Weights of a small transformer language model.
Size: width 192, 3 heads of 64, 8.47M parameters.
Architecture: LayerNorm before each block, rotary positions, no biases in attention or MLP.
Training: a variant of Muon for these matrices, 164M tokens, 4993 steps.
MLP neurons of a small language model. Each row is named by its layer, matrix (up: input weights; down: output weights) and neuron, and shows model dimensions 32-127. Each number is 500 + 25 x the weight over its row's rms, rounded and kept within 0 to 999. Numbers have three digits each.
Before each neuron's rows, "raises" lists the tokens whose logits its output raises most directly, leaving later layers aside.

raises: "ated", "ature", "ally", "ural", "ating"
L8.up361:528494502499507524476493491504491546518501486488481513481514530529480484532485486521556487498503467530476456491507483510519476507522467539472504498549530484485506515493498543502529499483471536503534502494505479536451516442482490542487496481487490492516483514505518494448492502479506521483
L8.down361:529457482493514501494452493491514495510475485513473500519511480472517550521480542475488478490514522438496512479491534564508513496478501504513478507486488513456501503524469481531476504474544510455448465486459500453455538514516532577531526508521471513485475476498491534497559476482494511541

raises: " she", " he", "ever", " it", " they"
L2.up558:506481492520496531514520484518466518461512522483541524465496470468507514521482461503496458466481523503491507503527497488491488519516556540474609532492529488518526515513472456544529466539478523496495514521502489535497492480519490518505487506498500485503516502510474540512474532484509462443
L2.down558:517554484490512467522563468452444509517494480474508511490489494500502471524504449501517469472506504501530488459483511468531503481495524508500556531481513488518508490511457488523484529515438535510475527515567504485525529523469507514464491518501465495511487475494460540488501508480497509489

raises: ");", "):", "})", "),", ")"
L8.up254:529537498459500506485487566536478519489465518467521485475483504505501504506485484498491480509485503529501504521490478458468490524463512538484511504509533509493526514494509534469514493502502521535461503485480549545464498508533538513494482502451548480506502529471473478485483550526461524466
L8.down254:468498509545496494537493479508470502502453463503447544476502481513469488509500483485540491496506497505503532529455493508500479519489462513504569445485549536515522498526506494490495491496461505464502509511485487518500522500535497520467493549482489521486508467496495484494525500498536486432

raises: "van", "vin", "ges", "ven", "vic"
L9.up298:541504486481540478525459456501546508504500486516513504531531519532466533539481454484535501475505493461476532534463512495501488520547541493455505503532519478495503493506479454496455484498510513472500508515489521498439488503526492479484498466507473544484479478498544502491499508499514535500
L9.down298:523480461523514547510475498489488505451475480540513511488551502446492521460482473466529499498525468489460493473520502481518515501495459469487450500521462522493515469529479499504489499534451518521527503528551481545520505495534509502477508494504485518499500513462524466472496504548524562507

raises: "ated", "ating", "ate", "at", "ally"
L8.up717:500532457498498504500427483519521528527520513524549545475477464478496566482494497452535518490512513484510521513455521521495472496437517544451490504516501500523553504497490470461499467512460489470456552509520499503497494470488565452498503509477539470480514522455510507505489489525507496535
L8.down717:523479517503495527506450530513508496447494493486495473508532506500503517457472495496501522511524567476521516504485492499533480484528498489514473518519504454524479522524464474491583502503509528485456481490484469523423538535495494531496502467545478480477516509464497480502481452484504491458

raises: " him", "rated", " their", "went", " them"
L8.up137:512517546460518482495439531509494510466539482501495492551487531515505532466471552506517492456512501502489528473476505511483467512495535487490518496461554519449492469517441494477471483497501482467517451517456474523486525493480501474498450504471504458479477506513536509483498488509518468507
L8.down137:518470546470516498479469512486502504464504487501507535493490515531480535470481521458520493462515515484511520491480502529481499551500546545481516495477567488478506463516462498471494466482491481464472470501492484524485523490462514517480483517478478459471457503535525542495489489526520491467

raises: "ature", "struction", "ation", "ations", "ated"
L9.up405:513491499498510487513483527506499540520520510473485520520437528542487561529535461472477544506557504487509499512501521506510531505503522507466538520513466524524507474534529539497493539482534453485473485498526507528494477484502507438499478524512511430510526479519461558487509471509510508491
L9.down405:478495493524503492468483452468493463504522496511515512544557501476502478484453476507488531484448516472478528512491512556476480473488462527513512527471501511487487519506509494530500481497554502520487537502508496449486489560497480549501526483491495553481477503490517475485467498500489490568

raises: "ating", "able", "ated", "ement", "rated"
L8.up335:522455495491506492480510516483450518494524478495503506502480518523554483479499459516475491491482514521493496487488469491500475537471482502502511479471472495451490507490494489460483494529501517538485473515486473496489502516486488491508503476489527466543482496498500498501495495524496502533
L8.down335:522499481450506511502475496487466505527528490462527494504548510486543498529497510496526508528506496466492496494510520548461469486510492515526495495509519465472491453522493495544492533514479514491488500523491498522515508506494525495468505504547461470494502539532482506494464494456510495472

raises: " (", " or", " and", " in", " on"
L4.up141:511496531513462531493486492539498506437524467504503481530485516497467473530524486491548450448484554500513485472469501510505477496536486480486523550501521451522491484500507502468475480477470504486486518487488480494508508486527509547533463528464510513515542509516473516492485520513524455520
L4.down141:522471506515494500508520516489519503547527487480510492496495505501468530513478512538452485557509511513490541520529504486509526531516473513554442507549537468431520493434488514524494524516482489501488485503502473495499505484534459451478552478481545513489497547502525458497518484450473490484

raises: " him", " them", " any", "len", "Annual"
L8.up72:512487540451528465493481501484540502483505502518502514507465539504517513487449516525496496457531500527520495485478524529473510513484566509474552470457545533447513480483458524499527457498491525470502500505469496526497526469526516489529515504461455463449470532519510522451521499499513498501
L8.down72:496502489452506497440568475487469498501494534520524512531476529536504540449467531512493471520490514510525494494479484477499484520495511522490505478492560519532529440483506464456485489466501485518505496531481479539496476500503492464431494541529487483468457501485518537515499468503511483501

raises: "ally", "rat", "née", "rated", "ide"
L9.up533:485478553481486527498528481469481478517558476509487549528502498480495478489491495556524483529508479496472490497498495511501471504547518489542580500512458483466503458519486562499475510530534491507504517510496522481500517475514505479496460505523536468543468456483499524480468537437491516494
L9.down533:513547520491511520447533501489494456517505496485473495490501494504501506512516486498501492497510461501455493483519531498521483490442532524472529512494510525464511494482505482493463516453467494507523510494493527525447550536513472502477480459508538527502503476499498482473519477496487520482

raises: "on", "ud", "ed", "and", "am"
L8.up699:482484504517441453493517478486474470484528502463518509506539473447447515479449500505505506437485502553538505549509520490533519500468496484513516487509502528509503514557518532485475491516498501492466469513506504521484495464503514534512504466511489500551471514461541461501499449467476499495
L8.down699:499548474460496510489491479509498421456558508532482499474494492496489515510509522496511483536500426508499479472478456509524555528470487535515512494496511536480485451538468516504535467530499460524479488535552509489545526491493475479444479496459470525514473482533505496494495548495494477506